From a checkpoint of a small transformer trained on Wikipedia: 14 layers, MLP 832 SwiGLU.
MLP neurons of a small language model. Each row is named by its layer, matrix (gate and up: input weights; down: output weights) and neuron, and shows model dimensions 0-95. Each number is 128 + 24 x the weight over its row's rms, rounded and kept within 0 to 255. A neuron's up and down rows have the sign that makes its largest values positive.
After each neuron's rows, "fires after" lists the tokens most often just before its 100 highest values on Wikipedia text that the model never trained on.

L5.gate98 [109  96 161 112 105 121 112 120 130 138 122 122 132  99 113 124 113 101 123 150 161 105 169 126 139 165 135 141 162 156 102 160 126 103  98 111 159  75 153 182 144 150 130 105 117 126 124 123 148  77 136 130 120  99 136 150 150 106 122 127  94 139  75 131 153 130 110 187 136 138 131 121  96 116 124 147 152 145 145  84 107 138 153 109 176 153 117 122 115 173 108 108 114 152  89 125]
L5.up98 [117 126 121 113 141 138 127 115 139 129 163 137 130 127  97 113 104  77 172 110 126 119 112  99 121 155 152  95 117 150 129 183 125  86 107 106 111 128 174 140 157 132 112 137 146 116 111 140  98 151 122 100 143 107 169 143 123 125  77 133 172 151 118 143 131 116 127 145 155 148 131  96 120 114 152 148 124 123 132  99 125 122  99 146 155 156 123 176 111 149 125  85 158 158  99 124]
L5.down98 [125 141  63 161  89 125 119 143 133 121 120 115 125 118 114 128 116 118 151  64 152 131 131 130  70 131 133 157 157  92 108 137 102 119 112 131  91 127 118 103 124 139 138 120 110  69  68 110 123 159 129  99 128 135 101  98 127 143  88 124 107 144 118 153 116 129 131 105 141 158 122 147 203 122 154  94 113 151 128 133 118 149 132 192 117 139 103 141 134 137 117  81 150 139 120 157]
fires after: " ", " (", ","

L4.gate655 [ 82 126 119 119  97 121 141 109 126 126  89 109 135 168 149 204 123 130 174 146 143 141 170 102 136 118 126 106 169 134 123 124 160 126  51 138 135 153 122 138 163 123 125 110 152 109 143 119 126  80 150  47  74 113 194 132 118 137  95  91 146 144 138 117 115 180 172  75 148 101  91 120 137 118 142 143 151 151 102 123 143 147 120 118 133 174 137 133 109 161 103 141 102  88 124 120]
L4.up655 [163 149  97 154 147 116 168 112 157 121 134 103 128 168 155 106 126 148  84 103 126 130 104 186 124 133  88 146 113 110 115  63 117 135 111 109 139 123 143 105 140 135 143 133 145  99  79  73 138 126 130 128 117 128 123 109 141 113 170  92 147 155 144 119 125 143 103 133 115 137 136 130 139 147 111 104 132  92 175 149 123 117 135 142  91 135  93 169 171  83 193 122 136 134  88 100]
L4.down655 [162 124 141 116 124 137 131 122 166  91 116 130 163 114 113  77 136 101 110 120 144 114 124 169 102 120 114 118 126 102 161  75  90 133 183  84 129 181 140  98 138 160 111 101 148  71 110  96 119 166 120 131 136 153  73 110 168 102 145 149 143 108 148 125 106 129  60  62 122 144 124 136 142 131 167 142 139 112 160 129 143 106 112 121 102 112 117 151 146 114 162 135 116 135 110 115]
fires after: " Mar", " l", " f", " m", " F", "em"

L4.gate764 [126 143 146 133  96 123 131 156 135  88 111  87  77 155 107 156 132 131 153 140 133 117 112 130 124  94 188 142 145 129 138  79 173 157 134 101 140 150 130 125 165 162 141 130  89 110 128 147 147  90 128 103 114 118 117 112 106 125 138 147 132 163 100 157 136 137 119 119 149 127  77 161 107 146 118 128 150 112  91  85 119  95 131 131 105 107 136 119 123 124 138 113  71 160 105 166]
L4.up764 [150 124 134 106 154 155 138 151 138 100 112  69 163 149 104 134 117 133 113 150 167 179 116 168 145 127  82 124 149 101 164 128 138  78 138 145 124 145 135 130 104 123 143 144 128 106  99  94 151 105 153 111 121 118 124 119 107 107 132 143 160 132 194 174 131 122 133 107 153 151  96 119 130 142  62 119 124 122 129 137 127 139 110 135 175 128 120 121 156 150  76  55 135 108 136 151]
L4.down764 [135 122 129 117 147 151 137 135 118 113 126 120 166 140 115 123 136 109 174 170 122 114 159 143 140 121 137 108 179 146 152  81 165  85 139 148 107  95 155 136 112 137 120 167 110  94  81 132 177 130 144  99 124 105  97  77 166 112 143 128 120 139 125 161 162  93 146 132 146 111 100 119 165 151 134 100 150 110 118 155 126 126 134 133 151 122 111 131 157 160 105 111 135 150 129 151]
fires after: " p", " H", " s", " S", " P"

L5.gate805 [ 95 130 131 138 128 127  99 122 101 136 185  71 140 134 144 124 128 152 122 114 114 120 102 117 143 114 141 158 128 121 102 112 126 115 139 115 116 144 117  88 150 151 131 136 129 127 104 135 170 157 135  99 111 172 140 107 139 169 126 150 152 142 132 152  85 131 128 107 114 116 121 145 101 121 124 155 135 124 146 118 109  94 147  87 140 131 104 177 137 150  61 142 162 116 144 158]
L5.up805 [130 123 118 117 151 125 124 124 148 165 154  80 113  90 159 151 147  99 159 153 107 118  41 127 130 117 105  99 116 135  85 111 148 131 160  94 117 119 134 135 117 166  87 143 171 131 150 120 118 158 178 120 128 165 124 123 106 152  92 108 120 146 135 125 134 140 146 119 161 127 123 147 101  76 161 159 114 143 157 121 113 158 175 155 167 150 133 128 147  98 138 135  88 107 124 124]
L5.down805 [117  76 155  95 134 129 124 164 137 159 113 136 126 128  87 120 133  82 144 143  94 135  58 151 118 137 134 123 163 130 139 125 117 112 109 144 136 145 117 165 125  86  97 106 137 124 131  96 191 164 107 109 123 103 118 114 106 154 145 130 118 153 153 108 157 133 100 118 138 126 130 124 120 106 134 105 107 162 143 155 123 138 133 132 124 125 143 102 137 126 184  57  97 134 128 138]
fires after: " d", " R", "at", " D", "D", " T"

L2.gate550 [ 92 114 114 112 119  73 138 121 123 140 110 124  82 118 150 134 141 166 110 117 124 105 122 165 103  72 120 105 144  88 156 131  99 128 145 127 122 133 180 132 153 135 125 133 147 121 153 147 109  96 158 142 124 103 114 171 136 116 118 120 102 102 123 110 103 160  66  79 139 119 143 145 165 110 112 170 133 171 134 113 130 116 133 159 123 110 122  94 121  91 130 146 120 139 144 119]
L2.up550 [ 92 136 100 100 150 113 125 103 114 170 130 119  93 133 124 150 137 135 177 132 114 159 131 115 119  51  85 141 120 100 170 116 128 118 173 173 131 116 138 120 146 128 138 141 146 105 141 107 116  79 162 133 143 104 133 125 108 138 144 158 124 114 109 131 114 156  89  65 157 142 131 123 149 142 106 151 104 126 111 123 161 103 136 132 133  93 109 139 157 113 103 116 101 152 132 110]
L2.down550 [106 128 131 140 121 150 110 110 130 145 171 153 136 139 108 136 119 135 172 104 114 154 143 134 140  99 108 133 139 105 135  94 175 102 148 164 118 114 111 154 103 128 127 111 109 106 141  99 131 120 168 125 144  88 148 123 108 122 108 155 144 154 142 183 168 117 140 103 145  97 163 115 160 156 107 129 103 116 148 136 148 158 142  92 161 137 112 151 125 117 155 110  94 171 141 118]
fires after: " S", " s", " N", "S", " Sw"

L4.gate705 [130 116 111 153 111 119  98 138 112 111 126 190 115 124 121 150 106 106 128 130 161  78 145 112 120  89 144 150 128 109  58 152 124 123 141  95 101 156 120 179 119 120 124 126 130 149 105 142 117 124 145 141 111 137 151 109 121 159 110 162 121  99 147 151 148 120 184 139 118 133  80 163 106  97 125 144 111 144 148 115 103 131 103 124 121 116  96  95 129 163 118 173 108 153 105 157]
L4.up705 [102 166 132 153 109 177  96 179 107 135 130 164  92  99 148 155 114 158 106  97 158 143 178 103 144 139 141 153 154 148  80 142 161 120 104 134 158 126 126 185 157 133 126 125 131 105 118 118  99 125 139 103 124 153 126 122 122 120 147 102 146 115 150 108 119 117 170 168 118 164 132 130 100 136 115 139 122 128  81 106 137 111 124 101 128 148 102 176  92 127  92 149 119  90  93 124]
L4.down705 [126 107 105  89 115 102 160 200 145 139 117 137 109 123 161 156 111  99 104 179  86  83 153 137 133  91 165 135 146 138  83 155 159 131 149  92 105 132 135 115 110 139 159 129 111 117 136  99 123 136 119  88  97  85 156  98 144 171 103 120 123 120 119  99 139  80 123 118 104 129 144 138 116 122 131 164 112 130  88 113  88 160 138 128 115 128 119 155 121 156 139 110  88  97  98 145]
fires after: " c", " gu", " g", " app", " C", " "

L2.gate261 [ 99 123 148 103 160 120  97 127 139 134 152 141 134 138 173 121 175  69 181 122 114  99 118 111 132 125 145 109 115  84 152 138 159 119 108 116 136 126 138 116 163 164 117 123 118 143 109  99  89 112 109 144 111 128 156 162 123 127 167 152 114 150 180  76 155 119 138 155 131 151 136 134 120 100  97 135 142  99 116 145 108 109 123 103 163 148 101 120 146 110  93 121 136 148 152 112]
L2.up261 [119 124 113  93 150  79  92 119  98  87 135  99 115 140 132 124 138 107 128 143 118 153 136 118 149 143 151 121 115  88 133 111 141 141 121 131 123 157 159 112  90 103  98 103 143 127 127 132 119  73 116 117 114 137 112 125 123 139 143 134 122 122 142  91 116 102 139 117 160 126 117 109 145 153  65 143 143 128 165 152 122 158 152 142 109  83  87 160 138  80 153 121 107 125 150 123]
L2.down261 [133 144  89 126 124  96 110 154 110 154 133  82 109  97 166 116 132 109  74 117 124 188 153 122 143 121 136  97 119  85 100  78 116 131 137 153 117 168 149 174 129  94  82 110 153 111 117 145 115  97 134 136 112 119 111 100 122 150 116 133 136  92 136  90 151 126 111 116 130 129 125  90 105 159  86  97 141 144 141 122 149 139  88 128  93  73  95 153 101  81 135  97 108 108 138  96]
fires after: " M", " m", "ax", "ik"

L9.gate597 [138  82 165 110  99 151 123  96 132 167 148 159 158 153 137 127 126 114 102 121 109 139 129 109 128 129  88 131 149 138 166 121  65 133 131 125 124 119 131  95 138 153 157 125 127 103 135 118 121 171  91 105 124 117  96 138 165 139 160 131  87 111  95 124 126 121 108 144 142 128 105 131  95 114 124 129 193 116 160 141 132 123 173 116 103 141 136 159 124 145 133 144 115 107 116 153]
L9.up597 [135 141 141 130 179  97 111 149 104 107  88 136 152 103 145 116 122 145 150 107 115 131 119 131 127 122 179 119 136 135 137 108 102  94 132 172 136 100 107 133 143 142 102  87 126 149  79 150 163 109  87 123 109 147 122 113 134 126 148 120 143 153 107 130 141 177 147 163 131 148 137 145 141 130 125 119 150  92  74 130 120 122 115 118 147 128 159 137 116 128 134 134 124 113 137  91]
L9.down597 [150 122 136 112 122  96  90 140 125 162 123  95 158 132 116 134 112 150 149  72 138 130 158 124 116 155 148 100 162  84 145 148 102 113 137 156 172 110 119 144 101 149 104 111 113 138 125 117 139 130 131 118  95 124 116 147 184 157 121 120 146  98 107 131  93 109  95 149 112 148 157  94 128 159 142 143  96 160 115 142 130 126 147 122  95 144 133 182 138 167 146 114 131 110 130 111]
fires after: " b", " ph", " B", " p", " P", " an"

L5.gate326 [116 120  64 134 152 114 119 141 199 136  91 146 146 111 163 100 135 118 135 129 148 158 179 118 122  99 131 146 159 181 123 149 112 132 135 127 146 125 132 123 160 125 155 109 119 106 145 110 105 117 104  74 120 138  91 136 152 161 109 138 133 118  95  89 144 142 140 142 127 167 128  91 160 166 148 159 149 152 129 101 145 147 160 147 158 111 121 122 161 123 109  91 153 133 101 181]
L5.up326 [124  81  85 115 114 113 134 127 159  92  93 142 154 116 135  97 170 102 125 137 134 163 169 150  93 131 156 104 137 136 138 199 114 162 140 117 138 144 137 133 141 117 140 137 112 160 128 138 137 116 148 132 134 107 141  90 144 187 136 150 131 129 131 109 171 186 158 160 161 124 138 107 148 128 147 180 116 105 111 136 157 149 126 120 124 124 145 130 167 104 145 148 142 145 135 183]
L5.down326 [120  86 109 140  79 104 161 174  85 120  98 165 155 129  88 134 135 100 148 119 129 113  80 199  92 102 123 111 104 100 136 161 148 166 126 157 116 158 147 188 168 103 100 115 104 134 132 139 139 122 134 163 179  93  92  79 127 142 135 134 161 178 128 132 113 147 134 162 140  97  96 164 112 120  95 109 114 131 115 164 137  97 115  94 122 147 171 106 127 110 153 140 141 137 147 122]
fires after: " l", " R", " r", " ch", " d", " rel"

L2.gate466 [134 136 143 134 133 170 117 107 115  88  73 143 154 128 106 134 141  68 126 127  95 140 135 127 126 159  52 133 130  94  75 131 112 125 157  96  79 145 116 106 120 131 158 130 111 135 176 136 115  98  93 142 107 107  91 120 151 124 127 119 108 149 128 138 138 167 116 131 150 149 146 142 148 128 118 110 160 147 151 113 137  91 132 151 170 132 121 135 169 123  98 128 112 109 150  94]
L2.up466 [126 150 134 150 135 128 145 130 162 135 106 111 154 122 139 102 130 102 177 134 122  98 112 122 156 114 120 130  96  89 110 105 152 151 152 166  87 121 167  93 160 138 163 149 109 131  95 129 165 170  87 109 139 133 166 120 107 108 132 126 159 113 140 169  99 148 179 138 131  86  96 168 126 108  94 131 108 109 133 119 144 125 124 149 146 163 147 162  93 115 170 109 127  94 110 136]
L2.down466 [138 141  94 119 140  88 157 122 142 104 123 123 141 118 122 131 124 103 177 177 114 121 124 109 156 133 129 158  88  88 120 121 121 133 160 146  88 118 143 130 138 127 154 156 123  90 132 119 163 183  76 122 148 138 150 107 100 139 139  93 119 111  93 147  98 118 190 123 115  87 133 155 120 123 118 138 106  85 156 116 107 155 100 128 127 157 139 177  98 118 160 115 128 141 130 120]
fires after: " S", " s", " c", " C", "it"

L2.gate460 [157 110  96 144 197 128  97 103 154 121 155 142 134 101 127  85 159 134 148  60 131 109 152 114 100 112 148 144 148 138 133 103 109 121 151 168 105 136 125 159 157 121 143  89  91 155 132 134 141 125  91 111 119 125 141 144 136 103 120 152 101  96 141 121  74 101 143 138 152 128 107 116 122 127 141 155 188  91 153 129 131 163 121 104 172 135  95 135 131 115 105 142 125 133  84 110]
L2.up460 [114 148  70 128 146 102 152 157 153 116 135 185 166 118 182 109 132  97 150 141 136  84 120 163 135 173 144  69 174 133 131 118 163 124 118 101 121 142 108 161  82 118 121 133 145 133 140 148 137 129 135 178 127 102 143  62 137 133 103 122 122 182 150 126 137 159 119 156 141 125  87 115 106 140 100 142 149 140 118 157 141 130 116 134 170 109 105 110 169 112 125 146 120 121 136 150]
L2.down460 [165 184  85 147 157 137 105 145 137 132 116 136 126 127 100 113 164 168 151 144 122 130 111 156 126 134 131 116 137  96 120 116 167 115 135  89 153 121 124 163 165 144 178 157  83 162 111 139 130 136 127 118 114 124 100 143 114 143 122 110 116  99 147 112 124 130 137 108 155 115 104 110 164 140 111 118 164 146 135 162 103 110 141 130 169 107  81 146 120 116 111 157 104 129 153 116]
fires after: " d", " D", " M", " inc", " m"

L3.gate254 [124  92 141 123 104 107 106  89 120 110 112 153  87 127 133  95 128  76 134 141 144 112 129 128 122 115  92 131 114 121  94 152  95 110 138 117 176 121 129 112 136  89 130 116 138 160 132 155 165 158 116 140 150  72  92  94 162 140 116 151 118 113 150 142 144 119 123 130 127 137 134 157 163 138 113 150 171 137 170 106  89 135 149 101 170 116  89 144  70 123  82 130 138 174 150 199]
L3.up254 [134 112 158 123 129 122 149 135 138  88 136 162 143  96 102 101  76 139 164 123 140 138 159 113 123 105 158 101 129 135  68 128 136 148 150 161 119 114 127 116 127 144 141 152 118 135 132 159 155 106 104 144 106 115 120 110 151 124  80 139 175 143 123 156 108 163 118  93 141  95 155 126 168 177 181 118 122 159 162  76 140 109 159  95 133 161 110 174 134 155 128 126 134 116 176 131]
L3.down254 [132 140 146 121  81 128 151 130 133 105 126 119 147 144  78  71  90 119 123 118 134 154  92  96 108 125 173 102 142 144 121 176 130  74 117 148 111  95 181 109 124 165 110 138 119  93 124  99 163 120 127  99 152 140  97 136 182 149 108 130 160 116 141 155 118 136 142 134 162 120 149 120 115 126 141  90 138 157 137 127 169 145 169 173 167 163 142 167 127 144 123 147 144 130 104 174]
fires after: " ", "u", " r", " d", " R", " ("

L5.gate40 [132 114 158 100 116 145 133  95 110 165  63 102 120 107 125 150 101 106 156 189 156 164 123  89 112 145  81 105 105  98 101 150  98  90 159 140 105 138 111 122 111 129 106 110  97 134 127 103 131 137 104 146 123 107 128  95  91 134  73 160 115 149 118 123 125 170 114 161 102 129 145 130 132 129 128 117 143 162 127 100 114 116 113 119 102 139  96 147 150 117 113 115 133 141 134  94]
L5.up40 [123 133 162  98 120 129 151 156 102 107 108 137 111 126 124 126 133 180 128 135  97 164 103 110 151 132 101 144 110 126 171 165 142 176  88 138 132 107 130 155 123 104 116 109  90 102 130 141 149 124 150  99  97 145 121 106 118 149 103 107 172  90 119 133 120 144 116 133 125 132 135 116  76  88 140 140 143 126 144 136 109 176  96 100 109 121 107 126  75 156 138 146 129 145 155 146]
L5.down40 [122 139 113 119 137 120 155 136 122 118 136  97  79 120 144 115 141 131 151 133 135 118 112 114 148 183 143 143 144 139 117 182 142 169 124  91  76  98 143 136 130 105 124 146 119 111 134 118 196 144 172 170 143 120 118  94 131 125  93 104  83  97  99 129  87 124 116 140 130 137 148 114 115 151 153 125 119  91 143 124 109 179 133 136 112 127 130 152  85 155 118 100 105 110 130 185]
fires after: "0", " C", " O", "w", "C", " c"

L3.gate12 [117 138 133 145 102 140 136 120 109 154 121 173 128  88 133 203 100 148 111 109 141 101 130 116 126 117 155 120 168 133 159 112 148 140 101 103 137 162 110 133  93 151 151 103 163 132 140 144 116 119 148 153 154 153 153 139 121 113 100  95  86  95 135 152 115  77 136 130 120 132 135 139 125 163 151 135 163  90 125 105 119  80  91 156 183 145 144 130 123 137 105 121 161 115 130 121]
L3.up12 [164  98 156 126 109 119  61 138 106  95 106 127 105 106 130 148 127 141 127  73 122 152 198 139 132 136 129 162 111  96 139 130 115 127 133 137 141 124 132 131 168 135 142  99 116 107 120 170 106 142 146 103 133 157  97 117 172  93  81 123 125 106 132 143 132 138 127 105 146 140  88 129 117 150 149 142 175 111 141 134 142 116 123 106 116 160 146 117 152 168 131 135 120 134 126 112]
L3.down12 [155 109 123 148 134 129  84 138 104  99 157 147  95 145 129 147 137 112 116 132 118 134 141 124 136 121 138 140 107 101 124 125 120 108 149 133 105  93 119 129 132 151 114 149  95  95  94 109 182 141 118  99 125 151  77 118 195 110  97 143 141 110 149 132 123 121 117  99 143 173  87 131 103 132 107 135 148 135 163 147 152 144 127  76  85 150 136 141 148 151 129 122 107 120 103 152]
fires after: "riend", " f", " F", "z", " start", "am"

L3.gate583 [133  84 128 133 150 143 121  79 125 123 120 135 150  78 164 118 157 163 141 103 135 179 138 126 181 142 138  87 117 134 127 158 115 117 136 139  76 128 122 127 124 111 127 137 124 128 112 135 109 109 139 130 137 117 144 160 127 103 129 135  99 149 168 128 116 137 116 152 129 122 132 182 143 139 176 152 167 186 151  98  94 100 134  88 145  96 171 128 151 145 115 153 132 170 150 115]
L3.up583 [145 150 140 106 109 141 136 109  79 130  74 127 104 105  76 115 125 168 123 111 114 110 145 150 154 124 133  89 169 137  91 156 144 120  92 147 110 138 115  95 105 117 101  84 118 143 135 187 100 105 136 103 121 155 131 146 151  98 126 105 144 150 144 173 141 120 171 152 165 133  97  99 142 136 152 150 148 108 132 109 114 158 141 140 124 106 135  96  92 117 129 140 127 143 104 116]
L3.down583 [145 158 130 127 137 178 153  99 124 128  96 155 109 101  68 120 105 165  95 119 115  86 157 143 164 106 123 107 147 113 112 147 138 134  93  94 124 140 136 124 130 164 122  92 131 161 123 168 108 127 158 117  96 127 106 139 101 101 116  96 150 161 115 136 142 118 169 145 143 116  73 135 119 136 150 138 174 107 145 126 110 144 165 138 150 119 101 147 111 126 136 142 132 151 102 131]
fires after: " d", " D", " G", "ig", " N"

L4.gate546 [ 96 119 160 110 121 153 149 129 107 158 119 142 185 154 127 115 128  68 127 135 116 139  97 124 135 127 104 153 149 140  96  82 161 132 133  98 113 126 166 169 127 104 115 119 137 112 129 165 165  94 100  87 122 148 143 114 155 109 150  86 152 134 164 150 143  87 119 124 131 146 133 141 109 137 116 155 148 107 133 116 132 129 154 128 125 133 130 114 195 118 115 100 143 135 157 151]
L4.up546 [153 157 157 120 112 105 149 186 157  80 116 117 143 150 134 147 142 126 132 129 155 165 188 132 157 162 114 105 155 133 104 128 140 137 129  96 103  98 133 182 155 177 123 108 140 131 160 101 100 100 151 130 158 108  97 106 127 140 119 117 131  75 143  99 119 163  92 128 124 168 107  92 127 113  86  85 119 135 121 148 120 158 147 115 122 161 155 125 119 144 150  95 120 102 129 144]
L4.down546 [162 112 120 116 149 109 144 146 150  70 121  99 144 107 124 101 132 153 131 173 174 149 147 126 141 136 132 135 146 162 139 136  90 153 134 106 117 105 114  85 132 138 152 126  92  91 111 125  74  63 113 132 160  96 145 105  80 120 169 111 133 156 103 123  90 133 139 143 126 149 104  78 116 140  97  92 134 131 131 151 105 183 139 106 166 109  94 171 123 169 130 159 135 111 128 104]
fires after: "ur", "ist", "or", "por", "i"

L5.gate61 [161 144 137 137 104 124 138 134 169 149 172 138 132 136 133 168 113 115 110 159 143 172 124 111 125 186  89 102 110 125 133 121 150 106 121 118 147 104 113 124 153  98 111 100 142 116 148 110  96 124 117  98 121 141 117 177  75 157 115 151 132 157  96 142 119 129 171 127 122 148 143 101 112 173 115  85 130 139  96  89 108 125 147 121 127  94 134 123 137 133 117  93 111  97 105 120]
L5.up61 [113 150 163 142 118  89 124 138 161 115 136 144 119 124 155  91  98 131 117 129 103  98 159 104 156 171 153 150 163 135 129 164 159 126 138 103 131  97 133 161 146 137 124 125 104 115 136 131 159 108 160  89 160  94 105 116 161  94 145 149 138 172 107 144 180  60 157  86 151 172  74 159 111 108 139 145 109 121 165 135  99 148 101 101 113 113  86 104 135 119 136 161 113 108  84 189]
L5.down61 [124 116 101 130 118 165 150 127 111 110 110 143 118 100 168 137  90 116 113 106 145 125 144  90 154 136 141  99 115 130 140 142 155 124 107 127 127 162 148 154 103 133 152 113 125 112 156  80  93 105 149 102 126  92 104 105  76 117 118 143 139 106 124 156 173 124 131 112 123 135 112 112 113 127  78 117 110 115 145 103 122 106 130 127 145  90  86 131 128  82 118 149 130  92 114 122]
fires after: " w", " M", " E", " m", " W"

L2.gate179 [ 96  97 114 117 147 146 132 148 154 149 144 139 141 167 146 143 147 147 132 139 127 142 135 105 128 155  74 146 147  62  95 107 150 152 164 126 141 124 115 155 142 114  89 154 138 111 121 138 110 124 104 127 139 151 165 132 115 106 160 123 126 141 126 117 149  96 113 121  93 106 163 158 106 102 129  87 106 113 114 147 105 123 135 100 151 104 130 126  91 155 118 140 125 113 137 174]
L2.up179 [145 126 110 190 127 128 136 132 137 116 102 105 124  92  90 112 101 112 149 125  91 107 130 126 145 134 159 155 149 143 111  88 175 201  95  86 152 113 120 148 140 161 124 112 142 139 117 139 109 157  85 144  75 114 130 143 107 124 154 132 123 157 168 119 174 112 144 157 138 106 148 167 139 126  90 109 167 103 119 166 167 163 167 143 114  93 109  74 155 113 139 115 136 179 112 125]
L2.down179 [113 126 124 120 104 122 110 115 128 107 113 142 126 119 110 117 128 139 137 133 102 146 105 123 120 125 132 153 143 106 115 137 122 133  71 118 117  81 133 136 127 108 111 119 112 150 145 112  89 153 132 160 128 134  95 144  81 138 115 127 115 151 104 122 175 123 158 159 122  90 121 117 133 103 106  80 137 177 141 133 157 145 146 145 103 140 101  90 129 133 185 128  86 150 145 102]
fires after: " Re", "ood", " D", " R", " E", " G"

L3.gate737 [115 116 127 135 157 148 125 135 165 139 136 138 133 107  82 134 142 101 144 114 118 126 144 137 150 118 108 141 142 106 145  94 146 115 120 135 131 122 117 139 150 111  67 121 140 134 155  98 130 116 136 121 113 149 167 125 163 121 113 150 159 103 134 147 182 139 176 101 136 102 112 156  96 156 101 119 123 157 127 159 119 106 125 154 111  89 112 144 138 141 116 150 116 115 109  79]
L3.up737 [147 121 130  94 132 114 134 161 139  71 128 101 139 127  95 133 120 150 133 106 132 111 138 117 141 110 171 168 139 127 116 132 111 154 133  93 143 123 147 113 127  79  95  84 138 100 138 149 157  71 161 115  89 156 130 128 130 191 148 113 147 127 120 139 135  90 138 127 110 157  94 144 107 142  97 117 134 168 125 162  75 162  96 124  86 160 125  79 142 115 168 125 109 118 124 149]
L3.down737 [ 99 137 146 119 126 144 116 124 144  82 118 128 135 136 132 135  84 140 112 114 123 118 150  80 154  92 160 145 119 146 131 105 130 141 146 133 134 141 132 108 133  63  92 134 117 123 143 147 101  94 161 113 130 117 115 149 120 189 147 120 151 129  97 127 166  97 118  86 120 163  78 139 144 147 127 118 118 148 141 138 129 107  92 146 147 137 110  71 117 113 124 104 128  92 121 120]
fires after: " M", " m", " F", " K", "on"

L4.gate485 [106 159 122 179 136 117 107 140  77 171 105 104 106 127 118 119  93 154 176 178 107  97 106 151 103 117 164 104 111 132 147 119 157 111  86 123 132 141 118  83 116 151 145 208 161 121 133 110 131 148 106 127 134  91 139 119 138 135 110 116 111  98 103 145 131 156 111 103 105 112 159 112 136 132 152 149 122 143 120 158 103 125 152 180 145 120 144 126 159  93 153 137 162 100 126 149]
L4.up485 [ 85 121 149 143 160  90 121 118 122 137  77 122 172 124 143 150 130 142 140 132  68 131 128 162 138  81 132 101 146 114 159 125 112  81 131 105 153 167 144 133 156  95 101 153 164 137 137 108 128 141 138 156  96 106 107 157 138 125 149 167 149  91  75 126 142 150 110 147 142 166 118 127 109 178 130 157 128 124 162 127 119 105 136 118 151  96 145 135 149 104 134 112 152 137 157 145]
L4.down485 [ 84 135 134 127 121 115 101 168  86 116  98 109 123 108 138 121 166 127 159 159 123 124 106 139 101  89 109 130 112 119 119 122 104 145 107 113 130 121  95 144 170 120 128 115  94  97 161  88 123 111 142 147 104  99 147 131 184 107 118  96 165  93 127 142 128 143 148 125  87 138 131 148 142 117  96 171 120 165 129 149 121 137 131 114 150 125 177  95 131 130 148 116 146 125 105 126]
fires after: " D", " dis", " Am", "un", "D", " d"

L4.gate555 [101 160  96 135 157 137 130 123 118 105  81 140 175 114 114 120 160 108 135 118 152 108  95 113 136  84 128 136 124 169 124 149 125 117 139 115 132 141 142 171 129  80 151 139 166 123 128  90 114 152 117 141 106 189 126 132 108 123 158 158 155 138  98 104 134 140 151  75 129 124 100 126 152 162 113 194 123 124 121  98 151 149 108 127 122 118  86 149 150 131 136 139 129  93 121 102]
L4.up555 [116 133 126 111 145 164 118 103 123 104 111 161 168 144 129 112 190 145 113 139 109 114 135 105  71 142 185 108 174 129 117 116 128 125  88 133 144 170 143 174 107 114 135 130 108 130 130 131 148 136 124 124 133 122 143 140 130 128 123 119 139 108 119 126 143 128  98 112 153 102 124 146 129 137 130 155 120 151 110 160 153 114  92 149 140  88 116  98 129 107 104 121  93 132 143 132]
L4.down555 [101 134 116 101 130 169  99 150 144 123  78 154 145 131 161 115 192 153  94 104 120 115  85 170  94 166 147  89 186 118 143  98 119  83 132 134 148 115 163 175 127 144 157 109  90 166 153 117 145 119 132 125 134 125  91 122 110 118 140  94 137 149 156 133 167 118  86 140 125 160 122 112 118 100 135 123 146 114 109 140 131  87  87 104 132  96 120 101 137 157  97  96 124  98 100  95]
fires after: " D", " T", " t", "ult", " d"

L5.gate12 [ 96 108 112 170 110 121 124 152 117  64 169 116 110 120 106 120 143  93 113 131 132 145 118 112 172 119 135 148 161 112  91 135  93 140 104 108 137 127 134 137 129 138 109 164 116  86 117 111 116  89 160  99 100 147  91 144  95  70 117 146 137  88 134 142 130 158 127 148 164 109 133 125 125 115 129  86 142 128 104  72  96 137 148 106  99 102 142 176 145 161 138  77  87 146 136 143]
L5.up12 [147 137 161 154 101 189 169 139 157 130 129  89 117 171 108 110 110  81 149 152 159 127 132 153 139 156  78 149 128  98  86 142 117 113 155 129 181 131 131 139 139 120 137 120 122  99 162  99 103 108 101 133 138 124 119 111 133 104 146  64 141 121 124 136 149 165 118 113 109 129 129 135 124  89 131 121 157 129 140 115  90 105 134 152 133 105 146 133 134 157 140 112 172 108 141 130]
L5.down12 [138 142 127 164  98 151 164 162 183 130 124 101 117  99  93  90  52 135 138 122 112 144 115 124 112 132 124 121 143 121  84 133 152 123 143 154 102 108 141 142 103 160 125 148 160  88 143 114 112 112 161 131 114 123 112 151 133 113 143  94 105 133 169 144 144 107 156  96 104 137 103 174 161 116 140 136 146 107 123 120 169 147 111 118 140 123 145 117 166  97 102 122 120 155 145 164]
fires after: " r", "g", "u", " Roy", " R", " G"